Weights of a small GPT-style language model, trained from scratch on English Wikipedia.
Size: 13 layers, width 256, 2 heads of 128 (1 for keys and values), MLP 704 SwiGLU, vocabulary 4586, 10.8M parameters.
Architecture: RMSNorm before each block, rotary positions, tied embeddings, normalized queries and keys.
Training: a variant of Adam for these matrices, 762M tokens.
MLP neurons of a small language model. Each row is named by its layer, matrix (gate and up: input weights) and neuron, and shows model dimensions 0-127. Each number is 128 + 32 x the weight over its row's rms, rounded and kept within 0 to 255. Numbers have three digits each. A neuron's up and down rows have the sign that makes its largest values positive.
A block is one neuron, or neurons of one layer that tend to fire together. Before each block is what it responds to, as a language model described it from the Wikipedia text at the highest values.

Responds to: Subject end before verb
L8.gate95:070125113095144103128085160130131112161149149167096158117125126126154109155104093123117097099108088089165059102158090128161148083155148072109103111140129113183146172174167066063175135101146086093152065134108052135125095159165070139092153101145132101127172097123135156153187093106137132153101041142166117109139080115121127185150132153060144146185123109150115157177103165124119087109121
L8.up95:115104114103133123128075145144138152152140076201086175113086147154118147146063115157104131130123092096077088171178098102196110165125145104184117186121128121064126181106107170139101065142120131165077126124161117120111100188182126149121158160121130165197107173147135138142115121048114181168065122169160141083111118124183089149147101132143147112121168164077108156137077143095084147101138
L8.gate536:123126134149150163144143136093156108162171112152119125121092108122079086142068107112139091122145146116159096124140099083169155114156150045116157110092152160131111162067144109117151093141065060182132121147126133126141141142164137115101114140133176114170130154147138163164160110123159125164159129201182102109152128170173098176143144108096115131181110210099112133112111092090162173153149
L8.up536:074082132118116088100137104131156102115161129085159165139098048199157092116074098133145095095085083087087064104226106136173154099165120114128110078174088147130132096118123078162121086039105104131210149134073104127135128138154145141089139078116156089190120148168146168101135162137119155149135105088175126098113146126151099142156118098128117099145141171156080110143115087075166160107108

Responds to: Word-final suffix pieces
L6.gate235:111080098124151142115118166126163152094136140085127116111108085158094062140130135112134075093089102083093077180142169191110123093148138076094169156146167190142129101152192144206133107173149123142176131112124124146133139160092134119115110176082152155134095128107115123155170083118113150145127075108130198172133092082118176182103133168131118112075104088140096088156167096101173138099077
L6.up235:089170105210109163134153157188125130097145120128087118141078106103144097116161170125142096198102113139106149127118135142124080128042181147121109116188142147150120121112136161080115187175095099157114136145124110111124092078193126096090154139126142171093065126157095084127098088136099153099149080110170148155128161151223179121091151102084156140101146110209108139137127106157144105105117
L6.gate325:125161152106146167174112114071146114120159163153123165148160135094055128169152105074144094114205143096112149078146082142136132136091159062143080166104144138148144198098178129137143143101086111121142081146120162151128150140133159115086117093097098149077138165095099101110132123148118114134157098120173168165080092143187157123115088114115094176142106110111152151118092117073123145186124
L6.up325:114128082157103136114117115158144094188117181143150151116128132170124088150095107118110139179142079103208126110122136131066103133125132058159174112160111154127150173096184103168181165150073107169138077100078096073186111115161098122149142102096131182135076115148099088124145054171099172077148141175101140056136106072181170118170144073094150150132128123111150127201092093143141077120159
L6.gate353:141129149130125137119102134179142113093132150082190186176088137107127161162138117152129108142169057101133100152126144154147118162132136080163118082109139129100154130145175119056151104121157149123138077116145140108134144171083152183199133164103118086084120161162111136134129102095126160138136051138136123098130120126121170142074103098134159159089112107138101139129165141102061126143141
L6.up353:129074120149160122112199141171145089107161119095127115133110144170164178165184131109104129116133117131064162155118098172110159127107188148107112139163169110095102152124190159198124109150131160147115141125153117126107133148065166089136089088139193155145108185165113104140102144129129138106079118123137159091188070134179123223132121143143134092189091134137142122100139108136151109163071
L6.gate403:102169067120234135116123142148138061086122136088136098117140139148094115124120163073157132102148144142131084145105106137134137140168183124186067120183082160107108120103128131144173139059167101126152042104126160123138142170148145158095126138087093099126098122161101086085097099140108151129142113148204156146150090078139159216161149093101050192113188096212133162114169174113134137135118
L6.up403:099129125138111143185099200078169127120106158140188116144135130126057102129145099195158133134104082169089086152131116127155125125076098081129132164092084073128143081109137127114132125099105138213097120115131108110098000155112133135110121131139181163173102140148132143147170103155105162105110137142139129153120149112146138133102149091102146109182085057133173113088118050152112077154124

Responds to: Degree and section-heading nouns
L9.gate29:096130102146185104166153187094144102134084123133132101113134099169112142131088113176136091081126149120115101116128125108081115111132146136131146105093157134164073090086109107113155128172166119180082119127079162095144130166144115096104119133152147145091156142220149101061117168118146071081182093168144148132097192142131114162151136179048162157172143164176164088114141160113152166091096
L9.up29:111149119084125140091162132145103090175120136140109126169120176156149107139167126106104106177161092154091167137123134110128150148146172135092157111084088133155112117116155135158148108021111161151079163162065137106114085157094097153177115196164156079138065093177130093129146193115144158130109142171160146116095145175101142151140149092180114145095160124162154140112042146101054098149154
L9.gate51:150115130145176101087112156107127084156117164119131186158166117133166147124132139086084107127160074140129179131121106102079154083131170111131102124164147178176129169142083111161187184135176085105193100140125166125115115179174115097117094108178089133179078156155107201119092147115143094108033104128132140178127085064083079167180181121089118102109139095204081122102144135104040136087097
L9.up51:112132133142078131163148163120108104162091136087127139124144197102124109090128133102103112155105039097072153104117173130069136066119190105129092207177145155121182121143080152205136111132173144120143149118112125114156156170152061130146139087142087124119093113085105157115116091189080157136096132164131097093160112119063109091137159143091172168126156143137111110112128127136132138133153
L9.gate79:139166137169115128117102156113067130161120142083171128100137136142111132152061123150098131129117163075158145088104151125158153120171078126148105119088164139094160084105099085202134118104153135073123109180084149148140099129167145078119183155153185132145142186135111102090151204161150114105155147119150125154088119130140097134108124129109084101107161093087155117098111196159077186127082
L9.up79:076152139177130090133152143150120088148158051107194113088115124156141109178169075154079131161110080188160157180105104144108156074107187158141165124154153143097140133092147120113185125171148090124086086181096096121131144107145080127120107083078137112098111148144066161122132162077123111147123154203112120117130133141134172141140102143082120142169138111125188102175140084130170122103165
L9.gate247:109086100091140163110211144127108107173198091099104097133159165132153087098119147140132095145130175122167112165120139121202116089107162064183152139096109104098187148149137112116167129119192130168146075160042132105135165169118155100110146105128150136174091143096147085122119125168101120128137052167097106125111123081081042118135080127114134154135111149105148123156153159108157106131118
L9.up247:182085140103151163145104152208118139126136134098104122098161255139124125132112157093176133080159120148135149151084025197130099182132104121077097130156220146139146171123111145170082100163114128067130161128106179138140148147101166161086123120120089111086127084170099109113163143137119075131150158125128134163132149189124127084145111134072075148120156126129134086130136134087140130135099
L9.gate416:183100132143172111068144138206108079179113089101091116120124097125084168185082135088110150147097159135124181156085115117102192080143104145105085098104130167141156132116147092131135168147112149107187122129175137148132114197110095073159134145126146081130129142141068109086139135127128092124060128111138121109101147119145060139132163078082132134116148166139112128093172165117145163069154
L9.up416:097189070190096081072165119100096148127154152089156178131115124106103114139088118102165144095078149149124128124095066088090183124109179135144159098104139098095159113146121142096153123122132202191203162147212135117179102212116167112162139093162169078100211149138069154090155105162098143092130124154175100129143187077124090101111156126119097138123176177141162166147154167137175100120127
L9.gate471:154171124072119091084143098129145087117129125078116152137044107051123150124127116070105194082100127121115159088112108160135151133174096093187156154114184093100134077135134097187107182169113163143174158143082095140146147106184116074151089141162104136169142171123187109117077165122124179095166109118188147090138180104141159140139134167132176132089122104206137090113113120100084077113136
L9.up471:134152165143132167130094114118082156142149080119113093108205169095164124128135134039143107136120181103131067109076051075085188127156084095161150132119143131098062132146073116137182141129115099081110108114138106153131154147175128180127131173111143131153086160157181088128118144096152142111138110122234115119123152130106119139104185145171068127126115091145120090144104113112139139148134
L9.gate673:120114121159138167110114159086167204103135121089113141105089136124130118164102157051107189120065117120157146121117160143153112081174186135180173149180152143126190096143089142175170155134118087129115128199144129129109135197171105146100098117150114126135121107158121161139165065144142097139123093063143122163173151153196069156138117177149107147133162140210161106121150136129128120089153
L9.up673:127099189127123151153109089160095158147120126105064158117148141108117155163089043141131154116161105156137114084157120164100126138139111087064156172150114082117124113101070157167156121159088111211159081145089155121195143128070171176145110107112131111096178178182148102121130121168166171092107112148128130177153156182146194123140119052096146150103104177126105115140112219106122111088141
L9.gate687:188142103122153103189119175168166121152175141116098166161134122085125100155125114149133141096127147122115093099218066178118145119104200104167092141145174114103181183152134109157183121110114098113136097091145121158110152150170119102170091166094187127066164107127093093084149190125128102126125138101157137173149129118165109100152121149131141194141077091190159117146156116141130116087152
L9.up687:142123079180050158104177115162139085155129132164122138101137180134168086059114102134174095149082138120136164134097110119171129119145099122174101150099099135119108143158120168132178181176169111157125051069165159123161142136116091101152171108203122146112119077114093151154096119126124145142130101103155142159121076137145126124124112167093168114070085074105157134143149094152156139167154

Responds to: Wikipedia section heading words
L8.gate122:132140061119157138106104106134159073120112118173157071115127179118147074110132146144096121129131076103076119043075048112125161115101129128162211092053140185107113119090118090139145113091109140119130162129135132145046127153128145077103076128166136121097099121110115134029065190113161114159069119077140096080156122163158166151165119109096135154136130074122145065134131131099094144062105
L8.up122:201094128167157111125173146070124049181126106123122141075107114153125125119148117119089060094157170151139124129169129134127175154122151128170128112068136094153115141177131145104191171126076105191143060198149112128127133180078070155131117200168151114118116069088090150161090105111168088090136134145089093129127100143152105117106116127118144092106163109130088055055075092153171125161148
L8.gate364:110170096104141143126084078150204095093114176086080158113171151107065162132109158085184127096145169110114153096137114136144137125116118113126148039151111168107117111071138091102124166089088137169065140158119187153097041179133105154086065130148158127116100113129088122144150102104098072123180107116149094128114148113112112129081139087109115129127130136188092118126147146126140081122121
L8.up364:132085110138162177160060146145106108141119114152130112137106133143129089089184167102109103154132087107161181116070090164173127167135152122078155199113130138127191127141131137129118116153119067106182131165148147072120154130139161105143102125175127117118042086173098088072091142110106151129121128124104154122138088158125122131106087104074193101074161124162111152204129166118126106138186

Responds to: Noun heads before complements
L6.gate274:130111111142177130115134123109131073129150088164110129145131140098131110141125125126114155139099167153158166160089162124097156100084086175180159096122098142164143162101195090139195136099169095134161106106149080125107097181166078110166153155156143102102091156084124055122145106117159129077179091103125132136176123062087104160117113130143095185125151102216093125121139159089159166097100
L6.up274:138051101073138117213107072086096111159077112102130155134110142107143126080148104081113113131154131146172075124126087102086108131147101155127130127155135111154147098156137128155075099113117081172128124145143050174175095135138130172188097143113194094140133122161095090120103151133159193114125154125123137162130137152067136111129170146100148131112127146156151084127118115105146097163164
L6.gate295:165162136127139067120140087101130068106129120115135122106083170175110100128108116121098188113122147167113131115124096187087097072148071142172133183080053114127105110113189085107125138116117068160147157114048121111131113103120137116147132133090141111122177115127112115122064125123128175095157048172143099146192139064087187129164141161077115138095113144148129085124152178081136150114154
L6.up295:140169121087072212086140145141106094077066147162175113150130151106138107133121097126149086103179149106109073206095166073111129103206129134156162165123127117157126133161129121103026141148123133150131170136157171110132129106094093121170117179126171106117129117087085136156111144159106085146093143174144109138095144129160102120124136219099100145097191133108156117114153122098148133139153
L6.gate500:146208072116179133149116135108124054121147139096140150170082120140156126117138147098083144153114147122149186148136103136126091081132084087155154155095154072096128114110097080084183165144111089122119105192155095136105105143173126168101125073106167085118151179154148084133089121177154136154011135126150055185175165126112115119144115058116095142111143178183111164181203143153126124148158
L6.up500:170134120113093144183121075054122108118069131145123115197154096099117166055140094153138085117135062064138169100119152148085155153124147146190118167170100139171152138152135121108103152123123104125146075172146104146136130153152090056125124102195149117111133163108122131117078139120181126179096154116167165113123100110111187110099118086101157139085202178078121136143144153081144075135187
L6.gate513:169116088110087145097167087128110130084179088105202141204089094221135145139115138078116108095134057090114096089129127145142158145175123123120134099110120104143112116126100102133133044107130117176107057114089064134111113132146121122152134116143050154082102060108146148126081137132050168080073094131073128155096090118205181134088100161102138163115137127122109132135167161174124085139129
L6.up513:118174119127120104100125057180185158125126114119143177106095178111146120086164120098122084075204072151076103130143145115114087084129162156077141134113077113096085127115100129111144136122162099089121158160108163122084159120079178145133122130098183140062127102146138116107095157136142127103103162094122131112151141171158101149163151130180111095110124107108122191085109167122151107144152

Responds to: Section-heading word endings
L9.gate91:162071102085101126116155167120148135118088192087119114120134128092135079057137115087177183078140143164094183123121136181095159114102159199119144135096124150142074121162066113115193139128106121163145150102104182111162151188183139107118158147158164137117072148114139162102117087173094127099131111120136106166119123160128122111135118134178144157064122153133151058061125063158080121081113
L9.up91:126117109159086156140163137112106178100100139157110143150145126142148121096072113081188127128153095104075138093088201150177142127114093170183092100157119100130095120088087127119138078116137126154114122068107141149137159128060119048148106172112113122098199127114154174097160195140128130089142152139142209111175105119143103127126192183142185143110128161075093053068153081139141151095162
L9.gate222:121096157109218166188130127116111117176135142117112156130164110121117096122167123128181138055092120133150147082179080163109160151115189097169149116073093189131117118200105156136209148172220158159136115152099095163125164114113102107065090095134156128106112072144106130144162164132171059125100089170158102127129099096172149099178127148133114103177080128138151043109149108102175151110173
L9.up222:184072095166065112100172091149068159114151153141093162116168056103127107096102105148124142107133142154155129144149155136149113109171064095143154087073108096156118139177116114129077098175128186105121063081194106137077126106115116156080158126191178133059128126156103114186161125081128118129126125156123156097088087126073069164113114124168141105128113084115144103116077135079167120158106
L9.gate345:154089096145168115089078152096146119096128091094082118161171091046124159124168120107116111148135150108142135145124099136154107115149138148167102090062156103118122138111139096095146117134136133107199107097136097091137163090171089098106093104141153149085110138051133144041149064103079117135155071146159114132125100114087111094113145108139190103147103139136092151132132060130115148184041
L9.up345:139163154159131149156119137131111111111141150137185156147190160171108102130184164124138154129103119111146121113105110143115162122120121143151180105118145081087078139155137115081099090121136115114055135108093098149151097112176177142147118122156193206119134172123133140085087065202148096125117159113123148182168064051156147144089062131115105125111173148113162141135145119094149090078148
L9.gate377:126089067104106094159146095088123135170109129148133186184139115146181113145123133082162084102107072148124154126146165106142170077092137121166109148116163152089115168074189121120149135155152104159089182170218104126155102116128122100117147068075159133157091122123130126096110145112119110154126096172152140168228129071061162135130156120112157158122091059145118153098122173114165131160088
L9.up377:117141127152163110154109095089099102176121192123121130170161151091116118142145137121121125096132157145113154107085091172062081079065102126164119099129157153204135117172155089127159121165183191126185099108159142176086180195099120098124122124137131088112128111154118136106140128111137066113105123162123138193115121167088110132095098077129123106111142161109076127132096094087183102126138
L9.gate411:146098163098184180133158082123112139144087158075099168189118135108083124170150114148189093137157128171109060090121056145121118065163118164133132132149129126104111148123131097090180087095123112113109090068134135170149130138163076136100094106114172155105082120115157075143162153135145088123090082152139075133113098089096198146089158132090100172139114150185182183118155114131129123160131
L9.up411:111111153155147093082110134172159100166135155123178112146105104116148163129119140119175108094130085164157172105094065169123131144159155133159138171120107138138165180099172093084131128110156139157146104147161068138133176171107110100159116160139076116109146096118130105152097157132044116173108085157198140131113174174057107171069132146146118084131088173146152184168094109156127072138140
L9.gate484:175153063140117166099066111142159063140086132066091137100151084129053102148122137124133111124117147099158121132133092132097108167110081126064101108107065131155117135106123132113148124122168089135101100126155131108127103159128122150109104154184054118113103102114153097091140128061144089138096157081136135169172080117164116163133158149086048145120139118096086095127140116137114099104136
L9.up484:187161124073105173109138142120134128100112117124082103082140176133045157191103124149119128147166084125147137071080100100103145132196086097115066127095142112146115121118147134074154130114146057130069146150106131116133159085129089151117168152098087132121181111163132115065122137143165119132113109088162089121144129124166156087137143147143108131164112124142091143208129136180118048082149
L9.gate494:101099065106113115163091138127167186121168165091113123134096064118103138170143113114083136135130068182104146101092080195174148093181161123136126188084101147132111098186104133087145144125134130108180111142123097111118129136193131169150173146085090143202130144089128184112112142095113155150109076139079073145124119089203144158156208070152165101124089167122072132125152083181114172140106
L9.up494:111105149137114104173142170144074097185115112128133088110111119069127133183132131106080115114137149138124188107121136099068168109093138079146073146155140133188119099173172153131131100127152145156135139102121143184121152117124153122116141149197069191119119146070082177117136109141127130131097095080145123135095074141152127180127187139159155093141139109135086086149066121110111152116214
L9.gate589:093149112127115142135107157106062109121177120166133089172187120126131088112146134108183079134117137137173160158065125099139076120129115161128143108038139101108112105108177147132109141110111166091141053116138099161090106150128142128084089157168118115151109195108150146154185077121142106165150118135110124127133130116149149157054138191134136149159139127151100140190131094086148134189110
L9.up589:099110117104104120147113137128099149138114114127088088160109120078101145145101124078115133107136095181135063114072073108119087107117070133097164137128121090162094110146134142121165067127160128195139143134165145190143122137139088114187135132144113154145097120078125095117200191153109084136130060106145081206092156128112133157186129151130147173117150124172099141087090120098141164125130

Responds to: Infobox and header field names
L8.gate239:156142144072085086168106136115131185135141132100191105123110077068160128160130172132149108163096128120078119054129043129116147103087148087093119120122145130099105142102135136122128155073149127090132112153105078139047178125083074164173126108156147142130084141131114123108144106134173122086144141077184132127175094170193119154176140081142163144135147117180114152126093109109129168105144
L8.up239:167150149174137129101144163134120181146115096145146084151127097131053137176105144141163103168146106181091150139129141142121075090151134088147143148101169110189076150103121155084111130123126088133111114135093096117105100212153152085112084130177186071126096150114177178099159087173137169139091150114155161108095132098133109123142184100157142144163135168154158163108145071112133085121076
L8.gate614:129089084105159081089066097041082158170166123103140129150118093116119140166126067147168114143117083148105149107117110131123118124144167151166175120146190137092135132152149086128188148089119119146142110103155109133130149149180092097132101163174172141156098105077134171114127117149175071072125120134121147138126102145221070111097170166165188167075108133135148080111121050143134188126088
L8.up614:101112106097174132058164124187160112088100122103161117125173170170128120166158146162102171121155148123138108066147123158089141186123125188169093090117121126153167165135100099187097118097113135183136159104098119147036121195132112099119133113187101100124120194101129095110097180140128167112089143063116154087141091091119108154142169156217146067138100155134125163127145112076090158114140